python train.py --n_head=32 --vocab_size=30999 --init="normal" --init_std_up=0.0154 --init_std_down=0.0 --lr_head=0.00483
MLP neurons of a small language model. Each row is named by its layer, matrix (up: input weights) and neuron, and shows model dimensions 672-735. Each number is 50 + 10 x the weight over its row's rms, rounded and kept within 0 to 99.
Before each neuron's rows, "fires on" lists the tokens most often at its 100 highest values on Wikipedia text that the model never trained on.

fires on: ";", " of", "; C", " and", " in the", " in"
L3.up889:30 45 64 64 65 49 58 35 58 51 56 45 49 47 58 54 47 48 65 59 45 66 63 43 32 62 49 31 54 44 47 59 40 49 67 71 49 48 56 42 56 48 39 61 56 60 40 53 61 55 38 50 46 42 45 21 61 52 52 54 45 42 59 47

fires on: "ac", "io", "ec", "ä", "oc", "c"
L3.up999:61 35 63 56 51 48 48 57 32 58 35 57 33 64 60 58 37 44 55 48 52 49 39 48 51 46 43 52 58 50 60 58 59 18 43 47 51 47 46 46 61 62 57 43 51 33 54 53 45 50 45 62 52 29 46 46 56 52 56 42 54 56 54 46

fires on: "M", "==M", " M", "-m", " a m", " m"
L3.up1749:28 56 43 64 67 50 51 49 44 47 43 50 49 60 61 53 57 61 55 56 76 54 47 44 41 56 49 47 48 53 48 54 77 60 53 48 32 47 45 52 42 40 51 51 66 54 47 60 57 59 39 32 41 36 48 38 41 28 52 48 47 63 34 38

fires on: " | ", "; ", " top", " |  | "
L3.up944:38 44 71 49 50 43 53 47 48 43 47 49 52 53 39 36 50 60 61 75 70 60 42 43 54 43 56 31 54 46 39 48 46 66 56 45 46 39 40 45 57 42 58 54 58 42 32 63 46 44 64 61 40 49 46 43 45 43 50 65 32 57 29 63

fires on: "ic", "c", "f", "C"
L3.up1418:65 40 36 41 51 39 57 46 43 50 33 54 45 58 44 50 47 44 45 60 62 60 45 41 58 63 50 42 43 56 61 62 57 25 59 46 35 52 47 60 55 50 47 45 42 48 55 54 41 65 56 53 47 37 62 44 55 67 46 39 34 54 45 52

fires on: "f", "b", "n", "g"
L3.up1478:51 45 44 46 62 41 33 42 48 56 45 59 61 53 55 45 14 53 53 56 54 60 24 42 43 55 53 34 42 57 64 47 53 41 44 40 37 58 56 39 64 51 32 34 46 43 58 55 41 52 57 44 45 49 50 34 54 53 55 52 58 52 63 57

fires on: "-", "]", " election", " St.", ") | ", " | +"
L3.up3884:57 33 66 55 60 53 50 46 49 46 31 48 31 57 36 39 33 52 39 62 60 50 52 52 54 43 51 47 67 67 52 58 53 60 41 53 56 41 45 51 60 56 65 49 44 50 59 47 47 45 64 56 67 53 38 28 48 58 42 75 43 70 42 34

fires on: "-", "–", "ical", "d"
L3.up4058:62 45 55 54 53 60 52 41 50 37 49 55 31 57 50 37 48 58 42 52 43 61 37 36 37 34 33 43 66 72 64 67 48 34 54 38 33 39 61 42 65 51 49 36 38 33 49 33 53 33 57 44 58 44 49 35 45 49 48 60 40 47 50 57

fires on: ";", "; D", "; C", "; N", "; P"
L3.up325:49 48 52 45 70 53 42 59 61 66 53 70 55 43 63 52 51 57 56 59 55 56 49 54 40 40 56 33 53 57 70 68 59 51 64 48 49 48 44 61 59 59 32 38 48 53 43 58 42 61 47 60 46 55 39 38 35 49 40 51 50 54 62 50

fires on: "gl", "l", "ch", "h", " cell"
L3.up92:43 47 48 47 52 74 37 56 58 66 52 62 25 58 54 60 60 39 55 57 51 64 51 48 29 48 55 38 80 53 62 64 57 39 51 57 52 48 44 61 57 59 35 43 57 57 52 49 65 45 45 47 54 41 47 67 21 50 50 46 60 77 62 43

fires on: "f", "b", "g", "m", "c", "st"
L3.up28:44 40 37 61 58 51 23 47 42 62 40 43 50 51 46 51 34 62 42 51 60 61 28 42 45 61 47 51 70 59 45 45 51 57 34 55 62 50 49 58 47 52 32 46 50 68 56 48 49 59 28 53 56 39 44 53 58 61 45 50 48 60 65 73

fires on: "a", "ox", "="
L3.up3437:34 30 52 49 48 56 50 54 49 65 37 46 42 45 51 64 46 62 62 52 49 66 49 40 47 51 40 53 49 79 54 81 58 38 54 57 42 41 41 54 53 49 48 49 41 45 39 47 71 54 40 56 52 58 45 40 61 52 61 49 42 34 40 52

fires on: "l", "le", "el", " El", " al", " el"
L3.up2729:44 50 54 64 45 65 62 42 63 62 40 59 41 71 58 58 53 62 65 69 49 53 43 45 45 49 48 45 39 68 50 53 45 49 49 82 44 60 58 67 47 60 65 54 44 62 48 53 42 47 40 58 49 50 49 28 57 52 61 51 42 38 44 54

fires on: "th", "st", "ch", "on", "to"
L3.up1677:42 68 67 63 46 82 49 59 46 55 45 48 30 47 52 40 30 56 53 54 53 66 33 35 42 38 47 46 45 60 68 53 63 49 36 51 24 37 38 47 64 55 45 52 52 51 49 43 64 52 68 35 64 49 61 50 53 65 50 50 61 56 56 59

fires on: "i", "ul", "id", "at", "ar", "ur"
L3.up3369:66 34 44 61 59 47 35 53 46 49 33 52 52 38 55 55 51 49 35 57 42 59 49 29 47 49 68 47 66 64 61 48 58 48 42 52 42 45 36 61 51 57 41 39 67 65 55 45 55 56 54 55 43 45 47 37 48 57 64 66 54 70 59 47

fires on: "1", "–", "2", "c", " to ", "er"
L3.up4092:48 42 47 55 45 58 44 45 43 63 27 48 52 43 55 73 45 60 83 45 53 60 38 51 53 40 40 45 57 48 51 51 59 55 39 54 58 47 57 39 54 48 54 54 34 50 53 60 49 71 68 37 47 37 44 40 44 64 53 61 44 70 65 58

fires on: ", s", " and s", " in the", " ", " and p", "s"
L3.up3537:48 43 65 40 57 50 48 34 57 45 57 54 43 58 42 54 44 39 30 37 60 58 59 47 34 49 42 43 48 50 35 56 49 43 57 55 42 49 42 46 49 41 37 49 58 51 60 38 52 56 38 60 41 55 59 29 43 51 45 52 53 59 79 22

fires on: "–", "-A", "he", " Pro"
L3.up3033:56 48 67 68 57 39 29 43 56 57 55 54 45 72 30 58 37 34 59 51 60 56 41 50 45 39 56 50 54 41 36 62 53 36 59 37 46 60 53 36 49 50 38 49 41 45 44 54 49 47 50 46 40 54 51 36 44 43 48 40 43 61 49 38

fires on: " GP", " mi", " m", " million", " p.", " cm"
L3.up1782:38 41 45 29 52 48 65 59 44 56 40 46 37 58 52 46 42 53 54 61 45 61 58 50 48 52 45 55 52 67 49 64 41 61 37 44 46 40 40 44 30 45 67 61 60 53 55 47 46 50 56 29 29 41 41 48 49 34 45 49 30 57 47 48

fires on: "; ", " | ", "–", "th", ";"
L3.up3719:40 58 60 59 78 55 44 46 64 44 29 65 52 56 36 29 47 66 53 53 75 62 53 55 23 51 64 41 43 53 61 53 50 56 51 53 50 35 56 38 47 56 49 54 43 34 51 43 54 53 48 65 39 59 47 51 54 43 41 47 45 46 48 52

fires on: " from ", " and ", " Best", "th", ", ", " & "
L3.up241:61 44 48 56 51 45 45 59 49 53 43 55 53 35 48 51 44 55 63 58 72 58 53 48 67 42 59 48 57 50 47 58 44 46 65 53 47 42 63 60 54 47 49 65 40 42 45 54 54 49 33 49 35 28 60 39 50 50 43 34 56 45 63 47

fires on: " in the", " In the", "==", " In", "In"
L3.up87:47 37 38 61 46 67 54 40 57 61 33 61 45 54 37 45 35 45 48 68 38 68 50 36 38 60 41 40 61 41 61 63 45 49 50 51 33 73 36 45 72 55 35 49 58 58 47 45 29 43 32 49 33 51 56 54 39 60 46 55 59 46 52 43

fires on: " m", " m relay", " cm", "| Majority", " m | ", " came"
L3.up3078:67 43 57 58 59 64 54 15 53 34 52 31 54 65 43 48 54 28 62 40 55 59 50 55 55 40 44 51 60 45 45 44 47 60 43 52 66 51 38 42 36 49 50 51 52 42 37 60 66 55 54 32 35 55 56 61 58 34 25 40 24 55 40 44

fires on: "]", " great", "ong", " diameter", " long"
L3.up2090:37 59 46 42 53 49 51 46 46 32 47 60 58 68 51 69 44 50 43 72 41 63 42 48 35 64 42 49 61 60 60 67 54 46 55 41 57 54 48 39 52 53 44 37 54 28 51 36 72 33 61 37 48 37 32 41 61 49 50 51 50 55 54 42

fires on: "\n\n", " of the", "===", "====", " in the", " of"
L3.up3163:54 63 42 43 57 54 32 44 55 63 68 68 42 44 41 56 35 46 59 44 58 51 47 48 33 68 44 39 50 46 44 69 44 50 42 44 40 50 39 65 39 53 39 59 57 42 52 47 44 57 42 61 33 45 41 38 55 62 57 47 62 51 56 42

fires on: "1", "s", "st", "onn", "2"
L3.up883:45 39 57 44 32 65 36 42 63 48 46 61 53 57 50 54 48 54 54 37 65 68 39 28 32 36 42 32 55 60 64 54 48 54 26 38 55 50 35 43 60 58 59 30 51 50 58 39 64 40 50 48 54 55 45 46 46 58 49 52 52 52 62 51

fires on: "-L", " | L", " L", "L", " in L", " of L"
L3.up475:37 48 40 61 67 58 55 52 63 56 46 52 49 38 43 56 45 44 65 52 56 49 54 42 37 41 43 27 38 61 37 49 54 37 43 57 30 47 55 53 56 61 51 53 55 54 46 44 47 68 31 67 52 41 34 44 39 40 47 58 55 63 52 26

fires on: "2", ";", "i", "4"
L3.up2614:64 45 44 70 54 43 35 65 42 61 66 63 41 40 37 51 40 62 61 43 57 67 63 36 45 46 62 37 49 62 65 53 60 37 53 73 59 40 50 56 61 47 45 50 55 60 35 45 47 55 63 61 46 37 39 47 59 62 62 67 49 52 35 56

fires on: "–", "ly", "n", "zyn", "-", "ron"
L3.up3524:68 43 61 59 70 56 45 48 52 59 61 63 34 54 57 78 29 52 45 50 48 56 36 34 27 39 48 36 48 61 45 49 34 63 65 48 66 58 64 54 60 66 50 40 54 49 52 49 40 31 50 43 46 50 44 46 51 62 61 50 38 42 61 57

fires on: "p", " main", " Top", " Main", " top"
L3.up3793:77 53 48 48 54 64 58 46 44 22 63 57 53 42 51 47 49 64 51 55 35 56 54 57 42 40 42 39 48 55 68 47 49 56 49 47 51 52 25 38 38 47 55 32 45 37 42 43 40 58 52 58 65 48 63 40 58 58 57 45 56 49 55 59

fires on: "1", "2", " October "
L3.up892:59 46 63 62 60 49 52 49 50 59 36 65 58 60 55 59 54 58 70 50 43 63 34 42 38 46 38 35 51 57 77 60 54 57 48 88 49 43 57 54 59 73 49 43 45 51 48 43 42 48 50 44 40 40 40 36 45 47 67 55 50 61 63 52

fires on: "2", "ers", "1", " Series", "es"
L3.up1377:53 48 59 49 43 51 46 70 51 62 35 54 46 42 41 50 57 56 54 57 45 56 38 28 48 28 48 53 58 52 53 42 47 49 40 64 53 38 37 39 67 60 50 46 38 57 59 37 58 74 52 53 49 34 37 35 58 20 64 61 36 58 68 65

fires on: " to", "ans", "ers"
L3.up1253:55 45 66 74 44 51 63 50 31 60 54 48 30 55 48 49 52 54 54 39 55 55 58 54 29 55 63 46 52 53 42 50 45 44 48 63 66 36 40 43 57 60 61 57 58 68 50 59 49 70 57 48 36 45 43 43 51 48 56 52 47 43 65 51

fires on: "s", " to the", "s of", " to", "s of the", "p"
L3.up2074:60 56 52 48 45 81 42 39 46 44 48 62 31 68 34 51 42 42 66 58 60 54 50 30 49 38 41 47 57 51 65 68 52 61 53 50 39 47 34 64 61 50 45 31 53 42 28 47 44 60 48 63 54 57 55 25 27 54 55 52 44 32 45 50

fires on: "c", " C", "C", " c", " U.", "al"
L3.up3346:47 43 43 45 45 52 43 52 50 49 37 56 28 42 40 51 60 44 66 50 63 52 37 32 43 57 58 41 54 61 35 55 50 49 57 32 37 33 41 60 40 54 21 40 51 42 45 55 51 36 53 42 41 39 57 46 45 60 42 39 39 46 56 61

fires on: " / (", " | ", "\"", "\".", "==Reception==", "–"
L3.up768:37 62 59 41 54 70 47 63 45 37 53 75 43 48 27 65 32 61 50 57 55 46 43 54 46 42 44 41 45 57 56 55 46 52 37 50 65 45 50 42 78 46 58 45 43 47 62 48 40 66 45 50 43 47 47 54 53 52 49 46 43 53 49 28

fires on: "et", "ent", "it", "at", "em", "ilt"
L3.up2541:39 44 64 54 30 53 47 44 57 45 50 53 50 57 44 59 53 52 46 47 54 45 15 53 62 47 41 54 34 37 53 62 48 50 37 52 70 54 30 57 58 52 38 42 57 46 36 59 44 48 50 56 36 34 55 37 55 44 38 34 69 56 54 35

fires on: "d", "h", "ar", "s", "a.", "b"
L3.up2042:58 43 48 47 45 49 52 43 56 43 42 67 31 67 42 54 44 45 50 65 56 57 53 46 45 42 52 38 48 46 41 72 48 40 48 62 44 37 24 48 63 57 47 35 64 39 43 43 51 65 28 47 44 38 33 51 56 43 46 57 40 35 39 37

fires on: " of the", "The", "=", "|", " The"
L3.up3667:36 38 44 41 45 61 31 54 49 44 49 51 41 49 50 60 46 63 52 53 48 49 63 52 63 50 46 58 51 61 65 61 49 65 58 66 55 30 48 54 57 51 51 49 49 50 48 42 46 50 47 48 62 50 58 46 46 50 49 48 60 37 54 59

fires on: "\n\n", " to", "ed to", ", in", " in", " to the"
L3.up3920:49 41 49 69 80 59 36 41 37 51 38 53 48 53 34 66 17 38 56 63 56 62 48 34 55 59 49 33 48 48 56 70 43 63 40 48 44 45 51 56 62 55 45 41 52 60 54 63 60 42 57 55 58 51 54 29 49 40 53 45 38 33 50 60

fires on: " design", " system", "ide", "ul", "id"
L3.up2844:57 44 57 40 44 67 46 56 43 43 54 58 44 50 52 31 49 44 50 40 57 57 34 50 50 49 58 47 68 59 47 52 46 43 45 60 62 56 39 55 59 59 43 35 48 45 47 53 41 44 47 59 39 54 49 39 43 44 63 54 75 66 63 50

fires on: ":", "ong", "t", "ng", "i"
L3.up2798:47 42 40 63 54 44 55 40 61 34 66 53 43 58 49 61 42 62 38 41 46 39 64 60 34 40 47 55 50 49 48 51 50 60 44 56 56 46 60 68 54 45 32 46 65 66 55 48 45 46 57 63 72 48 61 42 37 53 60 47 28 24 47 38

fires on: "it", "er", "ol", "ed", "ur", "ul"
L3.up3299:51 48 62 56 31 44 48 54 50 50 51 50 45 36 44 51 45 73 37 50 43 57 46 58 60 53 55 50 42 39 53 53 52 57 41 39 53 51 53 62 55 82 49 46 45 47 37 51 61 53 43 53 53 48 53 42 61 41 48 45 34 53 58 42

fires on: "res", "ad", " By", " just", "–"
L3.up2978:53 44 49 54 69 78 69 50 37 53 55 77 56 51 47 55 41 46 39 51 71 60 49 31 39 56 52 32 45 44 45 62 49 35 56 43 37 48 36 59 67 56 42 31 60 49 47 31 45 74 70 37 47 48 40 49 42 50 49 44 44 37 52 48

fires on: " M", " n", "n", " m", " r"
L3.up1089:58 44 46 63 52 52 47 60 53 49 48 54 46 49 58 67 54 50 58 51 69 68 35 33 40 60 42 54 35 65 52 64 69 37 35 46 39 42 45 59 74 56 46 47 44 44 26 43 75 58 56 38 53 40 47 35 55 47 55 54 28 48 35 44

fires on: "C", "c", " ", " National", " The"
L3.up1578:54 48 41 51 49 36 39 63 44 46 40 52 35 37 45 42 47 64 50 53 49 53 50 49 29 50 49 53 46 58 69 68 47 51 49 50 51 41 47 54 51 49 13 51 40 42 59 62 26 49 44 54 54 41 54 36 40 54 62 40 31 58 57 54

fires on: ";", "–", ", ", " to", ":"
L3.up1284:33 61 54 57 58 49 43 39 33 60 44 36 53 55 50 74 38 64 41 52 47 43 33 59 41 45 56 54 61 41 32 60 68 44 31 50 58 39 63 41 63 52 44 42 63 47 38 38 44 52 57 52 52 34 40 50 53 63 58 45 59 38 81 60

fires on: " (", " (aged ", " in (", "–", " m (", " | "
L3.up3295:43 54 51 37 65 56 36 68 67 39 46 52 52 47 29 58 42 48 63 67 52 58 46 49 45 59 75 17 64 51 63 45 52 49 33 37 69 44 53 56 76 70 53 38 37 41 42 52 48 65 46 62 60 46 51 51 48 37 43 55 54 27 41 28

fires on: "S", " (S", "===S", " \"S", "-S", "==S"
L3.up828:48 53 60 45 36 48 44 56 45 41 41 50 38 23 45 50 46 42 34 67 59 63 51 60 53 24 29 45 42 43 49 56 60 39 45 54 46 63 48 61 53 56 61 52 38 53 36 37 51 31 41 72 42 35 45 36 54 23 51 59 64 70 45 44

fires on: "n", "b", "ed", " a", "g", "h"
L3.up3890:39 62 32 44 37 42 32 44 49 61 60 48 40 55 43 60 26 71 60 45 42 64 45 59 26 45 48 58 45 60 52 60 44 48 59 66 48 48 57 54 64 59 19 48 47 81 40 61 61 43 66 47 58 59 47 29 58 62 52 50 40 51 60 56

fires on: " a", " an", "\n\n", " to the", "ocy"
L3.up2422:40 44 48 58 58 60 36 48 56 57 55 59 30 57 36 47 40 44 42 35 63 73 37 46 50 51 40 43 42 53 44 77 58 45 47 60 49 55 49 49 56 64 30 47 48 37 55 49 63 29 49 61 43 57 46 31 43 54 31 46 51 35 36 48

fires on: "-"
L3.up423:41 48 48 56 55 58 45 53 56 41 47 55 42 57 46 44 32 37 50 43 40 48 54 48 43 35 44 47 45 51 58 62 39 43 55 55 52 65 52 42 64 60 51 45 41 38 56 35 50 46 48 55 59 37 42 30 42 53 54 60 63 52 47 35

fires on: "2", "–", "-"
L3.up47:51 47 47 58 40 44 52 53 42 39 51 67 46 49 55 47 66 56 62 59 70 42 47 35 47 40 59 42 60 34 58 50 51 46 48 50 64 56 63 42 64 64 42 37 53 53 53 41 77 59 56 56 66 44 46 31 52 53 61 39 28 53 55 56

fires on: " to", "-", "st", " × ", "th", " to "
L3.up2907:55 42 56 36 45 55 26 53 68 76 48 55 56 74 45 38 35 46 55 65 78 54 39 32 40 36 42 48 52 51 68 84 57 53 40 44 43 46 43 38 63 55 63 55 47 49 29 46 68 52 61 52 64 56 45 44 46 53 70 65 55 48 52 51

fires on: " of", "ter", "tern", "ure", "ine"
L3.up3416:68 49 50 69 56 58 57 43 59 59 51 44 44 48 44 62 31 45 48 44 72 65 49 57 41 54 41 41 48 53 54 56 56 60 36 44 61 61 57 44 54 60 47 44 32 49 54 32 55 56 54 56 54 52 56 29 61 38 53 54 65 79 73 38

fires on: " U", " | U", " pro", " Pro", "-A", " | E"
L3.up3643:47 43 47 64 64 55 60 43 54 54 64 51 32 65 37 61 54 45 59 55 72 44 47 60 57 61 52 44 57 38 33 57 52 50 54 44 46 59 52 47 54 49 54 47 55 34 47 48 52 44 57 61 46 51 38 40 50 39 51 39 61 44 48 52

fires on: "an", "ul", "i", "ad", "a"
L3.up2518:47 50 50 61 56 46 70 43 55 48 42 53 48 43 52 53 46 60 41 41 46 55 45 52 39 48 50 56 69 54 57 57 51 44 42 56 52 52 51 58 65 47 49 57 67 45 56 46 49 45 50 54 41 54 48 43 51 59 61 62 48 51 58 51

fires on: "T", "| T", " T", " ret", " | T", " \"t"
L3.up1005:41 45 70 49 52 61 50 42 47 67 65 46 44 55 51 48 52 21 65 52 64 52 59 52 41 68 37 41 45 53 53 37 51 49 43 43 81 56 54 48 59 43 35 53 35 57 53 50 67 48 46 47 50 39 47 59 52 64 54 44 59 34 43 31

fires on: " of the", " in the", "==", "\n\n"
L3.up1481:54 51 45 41 46 52 47 44 50 68 60 54 41 58 36 49 30 42 44 50 70 68 50 27 42 62 47 37 56 60 54 66 49 38 46 39 37 49 46 51 57 47 40 56 49 39 50 41 41 50 42 62 40 49 63 57 46 65 55 54 62 49 53 35

fires on: "ic", "c", "ric", "C", "-c"
L3.up1740:43 41 27 65 56 56 46 57 55 48 26 59 49 41 49 49 56 50 53 46 45 58 44 64 54 52 43 38 41 53 39 66 54 40 48 51 30 46 49 57 43 51 76 45 55 39 53 45 54 63 56 51 60 34 43 57 31 52 46 33 48 56 40 29

fires on: "b", " a b", "h", " the b", "; B", ", b"
L3.up438:70 47 37 56 64 80 35 47 65 28 39 46 43 66 46 54 44 46 50 66 62 63 52 49 34 20 48 41 46 44 40 59 55 39 50 58 41 48 54 55 46 47 55 57 46 66 39 49 47 54 41 50 48 54 48 57 45 47 52 65 34 23 52 40

fires on: "2", "1", ",", " by", "CH"
L3.up239:45 50 56 63 54 53 51 33 59 59 37 81 53 54 61 47 45 54 47 48 44 73 45 43 47 39 54 33 45 56 53 59 58 65 48 64 50 54 48 19 40 43 47 48 43 67 49 40 60 58 41 46 42 41 52 55 64 51 48 59 37 50 45 47

fires on: "S", "-", "-S", " \"S", "-s", "-L"
L3.up3534:37 56 65 53 62 51 50 57 47 65 37 58 41 36 58 48 45 59 37 58 50 62 49 62 45 28 45 32 36 44 62 55 60 37 48 46 46 60 48 55 55 49 44 52 38 50 39 52 51 52 43 73 40 51 39 39 62 27 57 73 40 66 33 35

fires on: "2", "1"
L3.up2079:61 44 48 61 54 48 40 74 65 45 48 61 63 46 41 64 39 58 63 52 64 51 41 37 57 46 60 35 64 59 48 74 50 36 31 41 64 40 55 46 74 63 50 38 43 53 47 48 61 44 41 45 60 43 47 53 35 35 48 66 31 55 62 41

fires on: "2", "1", "i", "e"
L3.up1796:53 47 41 41 44 54 49 74 47 55 58 73 51 46 65 49 47 51 58 51 35 70 42 62 40 39 53 51 56 44 80 50 62 61 39 69 80 42 52 39 56 58 34 44 60 55 55 50 43 43 55 50 38 50 49 58 59 46 63 58 55 54 72 47

fires on: "/", "-", "f", " I", "–"
L3.up2713:68 50 59 47 52 60 52 55 40 41 55 50 28 45 53 44 24 58 52 68 67 41 46 40 50 40 64 44 40 66 51 51 46 51 53 41 39 65 61 75 39 42 62 47 39 55 54 49 52 40 59 41 53 37 58 35 49 56 48 42 53 50 44 64

fires on: " d", " Cl", "-N", " j", "E", "ec"
L3.up3428:39 40 60 54 47 65 51 40 48 47 33 52 29 50 46 54 53 39 44 70 51 53 54 43 46 49 63 36 51 66 67 55 64 55 59 56 27 34 42 37 65 53 47 51 58 50 43 39 42 45 48 45 41 27 43 57 65 55 64 45 43 33 35 44

fires on: "i", ";", "or", " sn", " v", " enc"
L3.up3991:43 47 43 48 47 53 42 49 34 55 46 51 40 44 46 62 49 72 62 49 60 58 50 51 29 53 60 39 40 57 44 59 52 46 60 55 42 65 62 69 55 61 38 55 47 37 36 45 66 57 36 66 46 42 40 55 59 62 58 53 61 54 54 59

fires on: "c", "ac", "ec", "uc", "lec"
L3.up4075:57 44 55 63 52 54 46 61 41 51 27 39 31 40 49 49 50 35 53 52 43 49 48 58 66 26 48 55 44 59 53 56 46 37 38 39 47 50 55 65 54 55 36 40 43 48 49 58 57 43 45 55 37 28 47 43 54 61 45 32 36 46 46 51

fires on: "ir", " del", " el", "iel", "rad", "l"
L3.up2189:36 44 58 60 32 46 44 48 48 68 49 69 37 60 45 58 60 60 54 52 48 49 24 53 48 38 34 48 50 47 44 53 53 50 50 64 42 42 29 67 53 56 46 47 58 52 57 57 61 36 65 57 46 55 60 48 40 68 62 50 41 18 59 61

fires on: " l", " un", "\n", "aps", "1"
L3.up597:46 33 56 56 56 54 43 51 47 41 34 59 59 22 54 52 50 56 54 56 82 84 52 47 39 62 63 28 38 46 67 70 51 68 50 52 45 44 69 58 64 53 51 40 48 68 53 64 53 46 41 31 56 45 43 40 46 57 62 41 45 52 70 58

fires on: "T", " | T", ", T", "-T", " in T", " of T"
L3.up14:54 40 42 65 47 58 47 60 48 58 40 61 49 38 45 43 54 45 52 55 46 54 60 47 51 77 42 39 54 51 50 60 39 59 46 47 63 68 49 51 54 45 46 46 48 68 58 38 65 63 57 55 43 49 49 30 46 43 62 56 68 35 52 38

fires on: " of ", ", ", " and ", ".", " ", " of"
L3.up1913:55 54 53 38 48 48 32 48 46 36 37 68 43 46 40 62 38 65 70 59 61 51 55 60 51 43 50 23 60 58 47 67 42 27 40 55 64 61 52 56 54 55 55 46 43 63 48 58 45 59 39 42 47 39 51 37 49 66 49 64 66 68 62 64

fires on: " (S", " \"S", "s", "S", "===S", "-S"
L3.up1786:63 67 61 42 62 60 36 50 42 37 66 64 42 44 34 65 44 44 57 56 64 55 55 51 55 30 51 35 59 58 49 39 49 46 35 49 34 59 53 39 43 50 59 39 57 48 51 47 44 48 51 69 38 57 48 32 43 24 37 49 51 61 58 26

fires on: "–", "2", " | M", ")", "; L", "1"
L3.up3865:47 35 51 46 60 50 47 54 81 48 43 53 59 47 29 41 33 46 48 54 64 55 53 32 58 56 59 51 47 57 57 56 55 32 43 50 54 41 57 26 50 46 63 48 46 50 55 57 50 45 51 63 35 50 44 39 48 22 54 50 51 58 60 37

fires on: " in", " of", " of s", "ate", " b"
L3.up3871:48 53 52 45 51 45 40 61 49 40 51 47 48 47 69 65 36 43 44 54 56 64 50 48 39 52 49 53 51 60 62 56 47 61 35 31 64 56 46 55 62 49 38 45 47 57 59 64 38 31 55 43 62 38 60 70 56 53 45 61 51 39 46 32

fires on: "ol", "it", "ul", "ap", "ir", "im"
L3.up3142:61 47 43 49 46 48 48 46 60 39 49 61 53 57 44 54 46 70 37 53 45 44 33 54 48 48 62 46 71 37 63 54 50 61 47 48 63 59 57 47 51 55 49 36 48 37 38 49 66 50 50 59 50 54 56 38 39 42 50 63 42 43 73 32

fires on: " to", "im", "ol", "ure", "art"
L3.up3308:64 59 55 59 39 56 48 48 44 46 35 56 36 38 27 46 50 63 58 53 76 45 43 38 53 41 59 37 53 57 45 56 49 60 44 52 49 47 44 55 68 55 50 36 37 31 48 46 48 58 69 62 46 40 60 44 53 35 48 46 29 49 45 36

fires on: " (", "m", " m (", " (M", " (#", "oy"
L3.up2873:40 48 56 52 66 52 64 48 53 43 46 51 46 52 50 53 47 49 56 62 78 74 45 51 48 39 56 42 50 38 63 50 51 37 50 51 51 59 50 63 55 53 56 29 35 43 51 31 59 34 61 56 40 50 44 41 43 27 53 55 57 58 33 36

fires on: "-", "–", "th", " | ", "; "
L3.up1540:58 51 51 47 46 48 63 58 50 55 52 69 27 51 39 36 40 57 50 60 59 44 44 57 30 41 56 50 67 44 54 57 44 48 49 60 58 55 42 35 49 60 57 46 48 45 39 43 60 43 44 59 61 41 41 59 47 52 49 42 43 50 54 40